From a checkpoint of a small transformer trained on Wikipedia: 16 layers, tied embeddings.
MLP neurons of a small language model. Each row is named by its layer, matrix (up: input weights) and neuron, and shows model dimensions 80-335. Each number is 500 + 50 x the weight over its row's rms, rounded and kept within 0 to 999. Numbers have three digits each.
Before each neuron's rows, "fires in" lists the words (lower case) most often at its 100 highest values on Wikipedia text that the model never trained on. A number after a token or word is its count.

fires in: "had" 30, "under" 18, "has" 14, "have" 11, "having" 4
L4.up537:477414495490433524602460460470472551570466540465450434544498594423430556465473550530416577508388431497525490581464511480493430482472519499477557393446419536413471499499488538521475512550506502525530505414558466574516517523543573498441562535504451447497444465580415491560554491447521540519428551557581603476513489487522539469499516542528426500472550427479477461420469567511552486548529499511505608398505491484495507558545522422433475589537418517487553514446530497554466459574505548512522498527429500516504448460471474464447478603488532513470435496522558499478568507425517561455471519451555628514419471473479515573500509497472525516512451465473495449504541547479611497576585558423465393438509620479465455420559461444440615497473536559579469576579565525586556436554524472

fires in: "that" 23, "she" 10, "which" 8, "song" 6, "they" 5, "who" 4
L3.up394:466436520492515566584485407547451452472497530474570502412501473504469477513501513554505585590537452459533475471625554512464478512382478549471428527490537547543493538462495403459466500646483464513483583465505433498401498534529530563510559504565448448470482579482516473565461401509533482515555538539493582493453487561513558569537511498485525546399677452476443544446562421540541525484462468569490512543527506458497567502546428478496407513479450535456493479487457426458633484458550504484458456499470570602511668412529491412418620509563540512513515455468529439511423524554606462488530465563457555412490493499479473556522489634432448440517518476501460662595560530376538520516535455483503495453571507517578503486507497428498544491538480518614602434423437499484495505484430568

fires in: "of" 18, "and" 17, "world" 12, "householder" 4
L3.up1149:557465498483507497432431453547512505598538488511449545531449524466499527454524468523482513469448508430569568575424549558410507431552470507486484512572629546465459450428552562521532520444538547423540480516534458493462508395499376615484503461603516496464589451531513454550455497545507485517320533547598500450583437503499529543495483509558538572523528495459542529599536519457449537519471501412467489483515447539431461532491595536486556579546410397505492471479538534501459452498526497438471558469400523547521500510488471523486532427477515544447457462447509488530528401518533598475471487516520457493448620499618470464507551572519418569524608499613554515596507510464524532531416553509451471575422593559541483466515473439525501490472499566577587511520493506590481436586530578

fires in: "not" 24, "for" 22, "had" 9, "were" 7, "among" 4
L3.up1179:482454421475485481563524359562459497500451450448539598474466495472460484515483479559483539488348552468558402541479523626504400484411506407467499488513384468506471470507379457435489504505620492516563461463530448567542509492528471545467590531592517547430515483554416458523528486505494453528478547562525543547485566552528505457587490522477585505471504450469524507413609561462508475515521390606514546527477448471494478573573604518447484458515430588502436458509517468552541526514470574405534459449424557553524524463502550527484499500536517511465424497468564443415442593489465399423519519578569490521456518377538578449596567586478562506527424513640470524469497559470463522488557470484468501498544542451467458554525426483463556517447537497510571486436580496481483517451430523

fires in: "it" 50, "this" 26, "that" 5
L8.up534:500462547508501512475501464540510460526479492470530387580512470474563514534521522583558490520533404546474434476536447503501454560600477567351507475501507477435456548500476404627538351599477459487503569502537429462588446548577588466521555491587434468460525493502454485543506410455444507429394584481522517474560603465501531511426488492473455463456479524462430466550547451504516461509486460488512390547491568494409479447506542514528477440479478553490525505492396647600417436465437447423498476482508487532517504415459454484512526497513581465565479572461458457500421510530537523462591516529522501406446507546538472405577537491581440509515476452561581488528482508505563545459498532422550514527470509446487618483520489502416537471532469519521505460492424502434511458462508545

fires in: "ft" 19, "in" 12, "11" 12, "right" 9, "out" 6, "votes" 4
L3.up1432:473541575456593482692486525477475565456428546472435460538424386450412517505443485559459544600495495504547428423586497446478441436548513461537549563410395447532443424457430525450506503433418486425509430560506555502520487507497494535425423523519502491550411464603565518510452409536447481534417497504467500577465519543568507421506471509519554497511465455495469547441500555564524472546498482419442410503538587509508474478525517484472504529604430499520500447502467533554445486503547467560475549507434497547568588524454506498596655465494556490467495445453501434719506478515421452528507516488495542470465547425507481470514567538546478500435527477477502484490539481525484525562575545485499535484523574559514509481487405603438441477582529467526523531538523485433503485548517495

fires in: "the" 52, "new" 4
L13.up290:456452568396502465477461497502580462545551467521522475464500510581505536501497459646468566496492467505549497528508504567478565528432476475545419487521494520570412558492557362518541529526466464541474489508512371414521442443532543456570524537524495533570472486428551500457552472495574506468528447528472605552483497495442401588555393569505488507470457511501439553509465461390549451527562444473410475537412429531454518439466486426504506498590422558487479496423545468556519539488436489511433486582590617559545577469468491489474628524548468481403486521457478444571464480561501483402620536441459489508504553494503446499442515569551429457518492578379648551537556548484543443445546379515536511561599500502482569524506492506452538555514498548502477461449478420489614504488473555

fires in: "with" 18, "which" 11, "whom" 10, "known" 10, "who" 9, "label" 6
L4.up272:475464545547512553510530490536470475607523495530508602556472562607584596464501492506470540472480525451559465506499477482421517513460492526444491552509435545388452492480557495423522469628559521549529403449536407562577607416537446478518636468559485486539431604500466535499532479455474543491437478511592424456522547575473471543376481536383583592442526533451481509480554465404503496555496458497568551434482493540504452621430544430467443471419474557541491363551470510489457460527583507401544594456378550482538434523487509504464560513430504517428536444499489478451474444425523560453557415494496574400513523467499498578480505501456545505551479388523486554543436496467477529450488586518527451465499519559508549399521460521466610485504441601580510531546472490493547402564518511

fires in: "an" 73, "anion" 4
L3.up440:556505460488570468426574488490477569585521466530536479496511534509421520485420479463460491478476473474514597557565444580427400457636466410473462466520372541525505525535444422483555464533493432559556512466518487470585435497494500432460402511495539442532545468580522487465527577534496440494527391480542477526467488437475563473499530531467413518423566537463382509430420475464522459436466521532520413538417435522524497529438511512479540501551545506472486538494507383557425481489504543448396364493536562404517506552612529518479562559497518555523369524456581503437499452546471504579583521418503525507554550420520487576490504470469416535446368466504627565479523572564599530447510472496474432509534571510535502497536454397589451533598503487480562524501483558493546513519553460

fires in: "have" 19, "only" 16, "than" 11, "any" 9, "some" 7, "about" 7
L3.up618:510552415508514494562411489469484485538494478543475462578502528475464499593514520494498529442472540432557456556427545467531412423595449474445609559589441492508448546534455469452481413517432499603492483495571506531553464518510498484472544445502543466534562448598459478485578471491438458447510400490506553449575579502456598501581518513489458478496612537463569537432496562441464510483383507429504455522451461403475488505440481472447494557472417540496455519499452523512513423500501625493513494516465524551604527538514581424543456395438578427556441447504596446473514587458511469490548551385525613429460408481507457645483575506529556558544521463547577567407511552533604508514475480474539509463516435526487563410502426475521588486533527486498575501550536512507542467495524534

fires in: "i" 22, "this" 19, "what" 10, "it" 8, "she" 8
L8.up323:556407542474519582489596454452506415535484370523472415489472517501524563534524595393543506597519560501469534468502459529512560493524443436443480477552438577496534533540451426457512460521467419511489558487511498623492504503580467501534553487488493473500494547512422524400563477478448483395531498620504460440581481432516563517414485480503497505453492553480420493476426511483580565562461500470494509557494437439466476442513484458392462460460509547511480598476517475555523510499532477446524558463519540550509429438383481514507489499488578582488526592518507475597561455482569525522541504438520505543512415498586465611462504551497520573493535440482464506520450570511535476437440485447482435513549481518527679428508450563468453474576549509530496410428535479509579524410420538

fires in: "win" 17, "the" 13, "hot" 7, "no" 5, "tigers" 4, "average" 4
L4.up1289:461566527553578481563568382441455517540512590398521540487486413479545560477480507520458530497487523503520521510526513496450469520536375436451528516438437509428473448517448467497533488469449447464480505417495445478457436553481519445495545521494489492440474483486590452435554434444419462486399477570540470550437521443487490586611452541580410578368570483422482489493516542504458501430467515442518433454431462498548542421504477523534462529481525546534491591514647529493455580506433533488559490564551430481538554497489482542588581470453551551525435542437481494530473463583471482549518546538477493553503436495526523580479508564501428464527530585546526578501550563497441481441460433427525476463595534566446630501493478540561586458549598494455502588539558421429551556450466513

fires in: "the" 99
L3.up147:441533504563528452494535454502467486578446459413492582565422489493494390557421655532474520531501479461472466488469433545492524508435463412455439552524472491436465443473482438380544471550715486560569487465507454515514480405518505560496514496475560522493502506537512460470573401446456482566469488485494492520567548556483465526525488529486480503464542469457531545530429599461552457471484473407425528424422420511527483500525447566458547522526461539504486482487508471571568500579426595553514596496495545485638532503560551485525544522527515502488389517446546399633400383570528492450479553548478596538539533414511514522470592535509390488553460518494547517493569544562503483513440498505523572535548546430446545485509525427437565499475507472427463483539472484435521618469517528

fires in: "both" 29, "more" 14, "other" 9, "others" 5
L3.up251:501595440555577471507603449458465482545346550415522533543475457429442340597438520472442510516505427569455434492475481551510519475514449469492427507536421574468454547523441435457506333607498491468519495501537498514571464538503533540462546519608453502517536497477458474506615407487459565425540514449576519559485511463532503488587511523502536495482562496478533518334540515519494459490461417523441465479351510461476405513554561450489359447571488470525499489494494535489594521556463524538473548473440539583536431477506503416484489548388503508461560428479477444545552474534538526473484480610462591447445556534473457461451501491455493376505484438524532612487503504495487498536576485446502518590561545534549515505497470536429553496524547429528577477455556498469509597465488578

fires in: "medal" 21, "award" 18, "awards" 10, "prize" 8, "career" 7, "election" 7
L3.up166:546594555533510518466518462514510394443500497441527464466409568456526513527441570465544388495426421547395517331466552526510505382452551507449522381441534609429508527501472556476536492527435503441562461490512494474531459478555483454494577550431484479511367520589425413480485483466487456520495449513533412526497434406568577458577482484521509459534492540496549522474422455519521470551517409392448474531529524481512506520494501441452510443575405454507580573493506508522632513468499439522532514531511524560533565449554511517565525483473482582459556573487455521500491419535533422459463521610434433458538502515461382599520412527487479383562499547516517495513593493519439514510553556478559571572495479495581481567499507537482392492530475491444518468430504537435505545536492548

fires in: "or" 31, "not" 15, "than" 11, "but" 7, "can" 6
L4.up1312:529471494502554524543483426479496419581496531455451561568543527493481445549492512554499642487383471540503483590447547452537456534543452434441415431403515530486497580520420496463519413435548483594478446534547434499585423496538426477457528456575592454456601518509460472486494511466451461514466513455521568460511487440405457525449469537449530512393584457455442438568533580409426469497485469421489508414440503427503478458532486463477457655443420507473502516518474407557446518488545558569454481491492547488536502507487562511584496555565547515449439500435622503494475520510488491459494522434501542479463473425525505539559534528472448505387467425513663606553509622509606503439447481460532509530506513527493525408542404418505534552587552457561631541452457486511523587492489510

fires in: "of" 61, "in" 9, "a" 5, "for" 4, "with" 4
L8.up740:550460412465468503398472491483475389480484487509577495555496541467458437501471503465469575536520389550536545457560498556503514506442537443522515542512461568546488565451489521403523470490495554525585561516546487536538370537528579409499522512482534545618443441447503406460570445506544490506476495459498519487531507499544508546527521545528568446465504518507446443489394483503434375454492452510481582470425460527421548572553633585430501527547452553550476448428520392522501488523419497535421515559490527505505516500509541490524522526551510484438503497525485502505500470443388481535531571513540527525477434441607459475496415567518560454628499456493515602537603482508467554545427482442460508441518477493572568579561389455504494539419525502587590476612561403521602422524453495

fires in: "by" 35, "on" 25, "before" 15, "at" 7, "to" 5
L4.up1004:421493474468562510475453436492487518577494500483495469452484475415512384470383491483445494522509499530480480475486558592452442530496505482534519476558397573554509514475471506424548440542529456497556474521499426634487512482517561524509476503516551489529499459567537376562558555555485501409495467596543548429530471485493571504530468509519507442446578501512493509542551461484525571588578521467432544500525490503531543636488478546466504510445471529468492439434553406558484557570532532591377550592545509576532544479558445454487500479566526514546468489483464519552528544475488481496545538413487555458467580464524591453583489542509481479502497510457489636458506522570534573456472420570512530627440492465520537457546434441447541524537622464540569571456515425425494408460565523

fires in: "this" 21, "and" 16, "what" 14, "or" 7, "until" 7, "whom" 6
L4.up1256:512444444525494545525502497472501464534542442451489601502468497543505497542507539494499446572532590433465619567539503517452527475471513492441479536443506563531489449516436423394565409655501505567524513480518473531412461443536506569553494470499539326475506461390526431499475407386467478504493543584538471465545589614591534505487455466493435562437583552497441496519563508404444561530560478498513560559445470423529510531488405572494503508498435546473518483476532514540436521488470504499409455608450439402445554503415528473579548567457532531469441456420549482469499487415576473489570524537583553432549360551540451599496490502590453533508588487562459489522513550512484429445478406452556470508499485537526605527511457466550566496476536597521496506490438515484490562473501488

fires in: "the" 21, "such" 19, "this" 16, "its" 11, "these" 6, "and" 6
L4.up859:463476513529516471437474459587488423524460500555405483492419466576558492547485553473468545517511493627490415472489448574433504530440561535498472472524527473531475455428532456475590512557474461514494490559527397564594555507537455468489468498572499522490535470481477515450599505493383460463484501454528476477581508484556414442416459510457542588430517529494409578499450548427523503535524441463409437517425507567447464529548579446511530539458559509505494417495450530464478553604477478382457536546537615488516541524510481513472578520492518547478401538529654466571487439458560558554527464474485553476525543522558530544494451456582536517515442511456568534507505560491492535440468580518441502606490547411498569474486439529455529454490549485487462499528540500456530567487462573

fires in: "he" 19, "that" 19, "they" 6, "and" 6, "she" 5, "united" 4
L4.up1335:565542479534555514565555472456463424570478463433550541476488473462467476526497529449489593567533507493455526490416470500588533528537459529454528438478466508450500544467410418434504481523497452473521498389491390502467517456453494433503530539531406540408531509556567428599493563547605518415584542515565520397514474485507476534529493515465528476516502496534507497492508471447573487464462366488477545477431503463433519500486538467475448512605473549505502581503491507519476485522552478562441508544500500434439516491539442351508517585502559613463539539456583536450494532582504514455623536431462520503503489495487480536507414421593379559513454434505556593526552476491565525511453443532498467486577608631511611504537450401461544469501555559596556435453488458486488546478522538

fires in: "on" 58, "31" 5, "00" 4
L8.up520:496460455465499515584474514472503524527488484422527513450370513562516429463500477473409515486489504458535546530458535630496441508519460437537520575512418515414540550462505572455487481526565506423513523546584538644540465455475543528490407383480521516470507479495502482522471522507521562531478562574437495487559427359501548484546425518516476597460489508473494446562457470530525591516511448579457562513483507520546426534547413518373508490501470476513518526523438517506436509480477502519465483603415520554565554524474505455403505520513516473566477501496496506436532483497515614525500481415583421436504521444482622506516408472510442604513503532571458488576549518451548531521527510549492496456577538583453672504571455469426529486456506518502536509524451521583529471578573540

fires in: "to" 27, "from" 17, "or" 12, "the" 6
L3.up104:541499522463559548532488468464496551538510454445488516448465490550467369522470475480490561532494493487540602569520482570434486514478506466457457421524394542470455501477433460412578454501468506477560514545530507492518416536480468423539467519522547476527550445522471453565519439511386451540345426485508540510440476502534594517504577517514515570562543420471421475561462526486558426542513408450484464526505474473488518502525470493531519543463443464545532551477480467556497464512528542603386494475485567537541635477517541502536511477475554467456455556442594409536544491536486434531577600514446488486452505535543414497508525549489431450417433561529538611582552531509531532485497377613522572599529578529574558575539480518503572480489612543535602510528522514545446494580550481

fires in: "for" 64, "world" 6
L4.up1058:503445527413501436598514444535486425470522475510514485459533398451441465615476576379532458447446455473629456562583544496471621493525477563523507455519462487527414553419431480453489500484565523550532523528520490512390474519509488515560516485616439548490556452533507503460518554567480405480384501506463538521545517521482452479428527513521454493423556535474542505592529440442438561603482483413463431515507536548444581601509494630477539496549417510475502503478498526485539441495461536427460578466393564508516464520492465550556488479486536510552446512421565400555450482539549557513482527471506572495491482540412413494478496580537464574452488474624545529563516467481509568513471532482523506564542587477475538429536463463452516531435486461508647488493564484560516455461510580

fires in: "some" 34, "many" 20, "several" 17, "any" 14, "certain" 4
L4.up96:481510512471519510499474441515459543499474481535487471475495544419437480504471510428491601481429525456520472572487502513496489496625498451471543514528487516504466619522610445430562443551476535598586521531482511603545484443483418595480526521582525451577453460562419383585518484422415517466523404575542496465427470432469566454572501527539530608540519492463542528524563516392549445465432508426491508467557444455511481581372502525496473598501442531551409541464573519530510414479483499440480530573442526578547455564513465474464462471525537527545444409509603510494570523499510534514544464454523581400468457500498489595534456454561559534469489483497560518420544536478512551530521483476463560477444466582500516457535419499510489508411492446569556472540473562524493532523490538

fires in: "an" 92
L13.up1150:574507451431552453536497533496533535586489484510503510554502497442359523357492489378497415490447434439592454485523463438394519431608532531411384479486462604482526599472471488489466550494449479497501504454487550473535505521415460434466479504458582483529506489449519470549525558474527477540551514420496557525496583432496466584366504545519460539549523556498469478518473522564423437471644457485462547531490428526547529567532481517514557496497450464535517487456430464574471429525532462460494488446457527418444594475588546501601564494435478572472533479509489413524539473563450590532507509497554515518540506477534409455477456481465448491496487466509510484538544527564522532538503501439507530475476571549582452531455508449672563592511541470552468500449447502582468534458436494

fires in: "they" 24, "it" 22, "we" 14, "he" 9, "she" 6
L4.up939:602505477516571578489488577507503464637475467530524499492511555514503530505449496526550542486541549466474477484424484495567492528476422596446531544350451535474515452569510406465526514568483509476430506497487531419542440437470579505392471477501511408466544586551450508479476523480497561488570462508490493475515593526530539491522425539399429523418498473489437508509487525453517500440481471522473545423371525484460466454550530459410509549498442601521502500510488551506407501457495513466509621482559463458489486482560527470558511514522567559449528434457557420572377541559556446493584468399449593517546468425531485612496508504576487523561533447527530539570491542561500453473524476536503567440488527526538542547520506442347572566516518495537518450550468484503410507498453500

fires in: "both" 18, "other" 17, "their" 14, "such" 9, "of" 7
L4.up1429:534434479531526548480507440505487506442461500540610404572478581373550413522537522383463443517570465449443492523495519584515484538524445548498442480518470494587468586488518401462497426524477517496441487527522564552471502487475543472487488503461471417538515513421534510445511542517461442441527540531511491519590518558614559510492576509473518559402491512507491484477570554470459568570484521500463496452429436524466523519499555424508499454493407534530485475484512507457547507440488527514454482504608502614493491407592395440539479507406534482472500446485518389543454469494582580515593508473471576466441521492528562499457451511465496492566525466558515620576543553593506447460461440463576576620554425582516504495514500572507487507491519474526471535511627505511515561505475549

fires in: "on" 55, "in" 40
L8.up732:518458390528532497449479460441524520628501497373546399556464624482468556501419538497505439528457558491527527515561527584442482502503545486551491505505364533491444558442591418498510486497459532556552488544579443548453511413540610537483395515546429411490485475553524359494503469505481488483455533522531525496497466470558465507487475528527545588428473505515468439535485472426522461508513493480474532409478400459585456523511562442446523520490438542483548529473502391584503536564471497502455460573474513544593506527574487567542532553534542552497438536425510504535541553535466506564571547402538511477447542506545473446466475461574502528566504532554514631475585469491442507444524473484550445539471400505538475501565399511434503448666562437513447550547456467419543457596546611

fires in: "in" 42, "february" 14, "september" 8
L3.up269:521461458488506481448520539466488542572455488477486453494399526511482443553488564459514529527564582384580484523506537372478402474472582414529516473484428477485472491453535520379600493439493499529538438558590481501501559357505517517447494493483505490534511508553547406525519431515480416428452470476591482527557469585510528457482488507503587495459445504497465484457543516555498439549498534529557545458506479437529544568501468480452517475472505469496490414561467457544545566538514581547405597512480521653562485500493505492597485535424502478502456485481514438549523408492476455486567511517572471387471498416473490567493560528510481551454450534630418583502614441595557531482516497520480577572459470482510493541521363526475515486541593491560540549541560458454499452578629489

fires in: "11" 41, "10" 23, "12" 19, "13" 5
L8.up1375:474512595486491505431468557429492416457482564561459471695477651536508494429537472507446466480529471442558453463468511555587486372546572482543468565501477481477538463518466500467592464409479438550478512367598504535410468543520495418427447493490508547523478497497523465458524543475478594538395535489568500472642486539469501515573455489451506538518481541465542486521465489564501469480440498491437542454465508511486557483537515440376521553505527488509355483516466493468467528485496486458510506466478475523516584560580461468522506546530521496540485440512472519523506478558465491492549537444538535563489518497566446511552491469593391533434509544535494500579546505576533427466492449482513520495503495496508628499529427437492514456504452520520554504586509513545600587607478511

fires in: "world" 22, "championships" 11, "championship" 11, "women" 10, "cycling" 5, "season" 5
L3.up738:570527600560502426534513419566512493510490626488562458543471492610473517502469636475464465511486436498429520541547498399567450524516487464497450519394504500518502506466486447530469432548525469405454395460556520489502556508479448388474481539482451507443485557469470514527523577474408483569515496542548504604461543431578606518632443523523624513504544458451422504595522530490443503450448437536480480445450435478467450586480512439445515512456498471495537533509521482555498453566436437590465488445585451488505413566538599549542466583416502506419453600480443588543519390548508516530499468559481516542515500569479517530572474488493473567489582474538520453473522576515463443565436528428499507473587493395495563459536492448564517558505506527669453577534472446450533441510612543

fires in: "at" 12, "on" 11, "to" 9, "hot" 8, "against" 7, "u" 6
L4.up1264:448510556459527503601523539489521502534376503457452557537479456516407460476485512529388526542449516486425416518536520493501439462429531456514533564414484537514516532507410439376507517431474473495537448468509474562537566426507560508485470504512540439500467532533630448429500407479501493562447482530553442570489539432599581514559463536627460525502495443446462504501528555475454574584517543473498516438489480490509507456483524498405500480543508443531559544529554480534554538553522507521510502631424436549585578534480520456504502548427487373508471539482473538591510480550459551478469410463541526517452447562516571450475492525577371460515387538575471556515558505527494499532474504446446523550518477554475594498538474545454468506458600567519497607571475444514485510551531550

fires in: "a" 46, "as" 7, "in" 6
L3.up687:538467583471551401483647496504445512579425573498520422550481469477408474518462541385501531514534464498522448414527438502449534545518498426536483447554374536535530514489429532369548508482372455470615556517499513533526453487530466467529554514501459571464460416493517525600470563450515514479546360536471517464506506503488396430473505562549479473504437523493529528551538468511606456481514440395459458529559514523510547512510497453478529458481466456505504442489444547541513529508541399489481538488538489578547418515496470535501570509507539564480526434487551447537521508496475490564466567468467554509512603493637507444508474515469472415534409480471573569520467481581556535556561470582484493499504620527480521412527463562476392476373601520460553434449503522495538504538409500

fires in: "of" 19, "had" 16, "time" 15, "first" 11, "having" 8, "has" 6
L4.up838:477487513489500567532507422496444534401497563600523499429423448423513495472423511471495507432471525524428473439481489481491502454442560486500499427461342439460497474549461486458452512558615475542450493514528476515529455602510550511477506557470456564415505560551516546460581521471567492587580469566552524485499492370541655441520498514488515491507569450498455453478528504499559610637452455553478507478473546552500427527472485463396439523500483527465526507541541477485608460487536516460466586520504465534580570418516584542564483513450493462471531465499511497612530585473497419474575502554558630486554534583414479537530498516395515432503479486503562468520574483517535474621543559514601488427516429441537500428510456473480591550352468423547493524563465477489536536467487530

fires in: "made" 24, "became" 19, "make" 10, "took" 6, "received" 5, "contains" 4
L3.up530:524498441449490536498491369538478513543488497536532549492495552425516441539505501524481543483576457496581633503539500610517387484463522488553584458484534477483482543481528471385463520497597513563589470531492517517511456488557512468494507522534468456482429533585506377514539635498432502484434529482547536488590485483506590553586541458500571435423569498507549506537531430472471424555528447430529551432538526470532553702461480473506571493416403527492461572490482422471494487443547558485475391440479607473554542431498567507481506532445452477463420524513480511547515517499484441491490505487488543461520547531377549573478611606431482466526530477464557563480563478466491508524524507478484541533519500496580475410521437467485511509518506519564576558571527457376547433465515551

fires in: "in" 38, "led" 8, "started" 4, "at" 4
L4.up1165:436546479557496499470563478532522406508505481554466479504476515550505516457423548473511451436434550566518527545419508487471490434521529455478545528563443433500467500463460453397550451510559504493462427500529483556558490558533510536475581496468532481498453499608487296538582405544451425517506456456532462581558477455538558454439474519522588552468528506480427470534498468462568415530547333403500431450449600484509538561552562482516544494511437509522435542499509448480435414559438510470497539531426525519524481528483516571457507521454491597530316503520537412487437479531486471495562622531612476501561510560437540541464538495529526491450543483510462570576614493417494506493586482501495554519568512473519493495494480493507531483418562502478528535521599487498532514441446511

fires in: "had" 23, "have" 16, "having" 9, "that" 5, "those" 4
L4.up1255:457435534457498457536526359561489456495493459521532536492442492399536424449460564459485539459407460535489507501514576497545478487446497558453515447511489499444429527507377408422490526472447530535544517458500421650499448595469466469521533471524454514473577482477409511515565590575510469538526456584533541516525591521488536557548564531514449489437565387496523519418528539544476410396512529475462497530477469459507577541584428542496520446479399486466543477529519445541589459474474574563481457530458557537553463469424499482527471526558490470489421642491551506579516475405507448505501560323540538487413490544449465483603568505442486535477452467475596561545625495531605592425452467460485490501548532520508556441572452454445509507494496439501544522485503499573524411555537532

fires in: "which" 32, "born" 10, "who" 9, "by" 5
L4.up469:546548448540520523529492482595479455482467563525560642449470504497525519611489472419395619470543486438442425528531496578468410375437465479550537434581432482473470569548466480467495509517464530529574533558484436480592599461550495510486498525596493548481472517449423450492573432417521461452477510424523499493474527604549515436494502514492514536462555532471437549403507469464475567593466440563518499583529481551394461492488498462490422493533427477499399402549449479489474584495555447444390564485458497499441512443430486516527521606538515521496515418513597412435531539576537559511533482511569518392480546568490556478557545491439546514540466415516460501479508429435558535592507541488510518487520503561595513542505497467531516496543505520492487536402503418424489474491633499

fires in: "the" 22, "ended" 8, "of" 8, "before" 6, "until" 5, "ends" 5
L8.up489:411519522442486467491486458435510415446464499391427411507399522509533416556395533559438561509542528515487434541446473506480508465497468506534549551493481497449509455510512401410549534527631514502462504399518475603391545435467557555448538515478504480494385549480578437465548474441495498506437522506550612542528464456660543432490500467535479471467439570476449521540506535513550443526481441467475494515463497479481498498585539573415505458525482505504519441486506463563383558463445547552442533598508543515567484459453447518564481570469483526516485529529499451553519381527572536473549550504577488471508488491446524428471489506513396479501428526540476483420527462539565468554501523430527567453516471457429541510531480488398444489562474513559511536555594463445565539447427490

fires in: "championships" 13, "championship" 12, "election" 10, "assembly" 7, "cup" 7, "medal" 6
L3.up357:473575410477542459464517515576523535518482584356524475666451512523469496475428520538518420608496420524544512457426481532545497397500664521499533519495434405490477450463475475471475487613570494468446357496474498534464530472491495465484499470493447435455481541592507365564524504467506569495511479446517457535573483550584536514572479513531558477538560478484537471476471552414504429464497470515462444473467492495538493496511456530450532518549456553501496456507430453499423442510498510582595656544541465472577484563582490535544483497526484570491573550506433495593393439572478525484586566431453554497561489501500453599544433548478477442467499507510473438526536511518500458513442492529486483512569521470598526505502545458520487560507531475491471541451526552328501508500484548

fires in: "of" 57, "its" 20
L4.up702:524407482508545448420619452509492443471521461510474530444486498457562526472509547394477567560476468553519611531515573558478571452498502504499486496484458572607446508519432391415501525521438521516414506520600475556576445510545475509574534458515436516529514499437488543432585612603473520439468463520602555442457493491496534618406456527483435584443542395451412570517462553505575509497416551425428518588457490559495429616537491521499466568455461518503542451541533461491576488452430490485529542459421618418527531502478459561463539451469527416435487539473512419527455424533577551467466537447517581445504525573476412538521571481456561457454550406557546565620551471557560505487494494533541545494540511480564491470505493566553448505484475418508524543504518450471497508605468566

fires in: "of" 64, "university" 9
L3.up1070:551474538442547513526567432494468448462456536537528535567365512478511429433487460407473539540488499478576451455454543530446557463485423435505564524507462467506438428404410519442508520599481504442421481459540504512555618530476557472523479514497450540384504544473523545419500550530532509485529447519560523505522508471537518516550493497552595539470500536455424504369575470527551544578522511516522465506440444553459451516432452505453568590408474534564466470508548464532537482515520618531534555559467495529544494503483459501484513484378565490385534434493520514457616409521578571476518519442553569446535448480417473607503459459568476511429528486472454538463583534517460516473487425455501527519522356588559563489547502493594513476438522460534572555503538432421477399511492523

fires in: "a" 50, "population" 5, "an" 4
L8.up488:406495532477527503518572594413501539560365529519511469481430528547400557500470391487436475573460477470512513527505495539469538401460476523505502460522484487427496527524470467504570460512340372426523512456539449546486353498537580442485513546492509538516510426539552455467524442481515481413537425501533503512521466494534516501418461544501457514439476448510447449496473520510393540508419464476422561522450478441480537463497500500445575562547464498472536499482529557484466387527488477494445477525525482536505537479544457603525535468419540521472478401456467429547466534528589502548502564512474572447451490572523540551482514542493476523615440539500546500558489540540556608432507494517586450578519501509552465570523411513497500440569520492459575352614449548563517553545429556

fires in: "of" 56, "for" 16
L8.up1145:523490380442518541533551521503467441539495412561492496548311549521468528516500451415455502411507475467532510474476514545425531438515556411504500471571516486466443478417605477480539420543536488583500453570541468593568490569526426493444535586549509518536483470523378403544517543464563525528547495461448474479520453499576491476512567522544554563515468437484487546534434546528477534463549479486516611488537509490419545499494533486475456573498445467485543496478399461446497467588346543492473523413526573514533475434518534494514503507513523547463473456470582357492433443429498504506399558546464507529545545561557489552477451447457551483452537540494567550542471506467433611481540563512436593516504445553608532510528537439427495456414527454469495524430503526444455509476493602

fires in: "or" 13, "but" 11, "and" 11, "much" 8, "almost" 6, "over" 6
L3.up388:551447460538494553552407432503486525530486375471566455527515529473503583556490465526532556511384473380515648546544436517443469511565564459451614484553609457537454481495501525495505543536415458478494535527534378462471550413484502520446525517535494462445483492494344447418491402422509419447464569638609581431535464460501517544450511489477531512357604552480530513522471481473501482418472538440337466486477482419437504545459433489505461452453447484458470531533541526513465483460447548534491498498482525460490427396386462412508559535484535497550499519461629475544531593545517572435553501446476475484479517548463473534564543547584467456498496532613546512570530486483543521550503504405506483493518528569504495499484539477410583483497555502517538549479524431488540561571515484

fires in: "at" 28, "in" 11, "over" 7, "about" 6, "t" 5, "to" 5
L4.up560:499419605475599369472504482464521363567493493557464454472461552462494510526495526441465453492479482463554480540472583458539558472497444482504513520406438552488430486581469543392532547510446497518549513517517529503537431423543453531532528482515459475534472518527457448573573544541439493447462345555573458519530509457481527462532498539475463491541465529474509401553488524464510473519515451460581565478419578469539521522482435444477545458453527508500535460480533524495508508531505533439505535464493549527521452511496518574572486541473512496468436561509419419541470537427538515470492516454569571504504486470517560563481585441536514538570375491489571701526552471554495483499526474515550546556486454436588460500531472565427582480479473517540535549474560461484454582511408537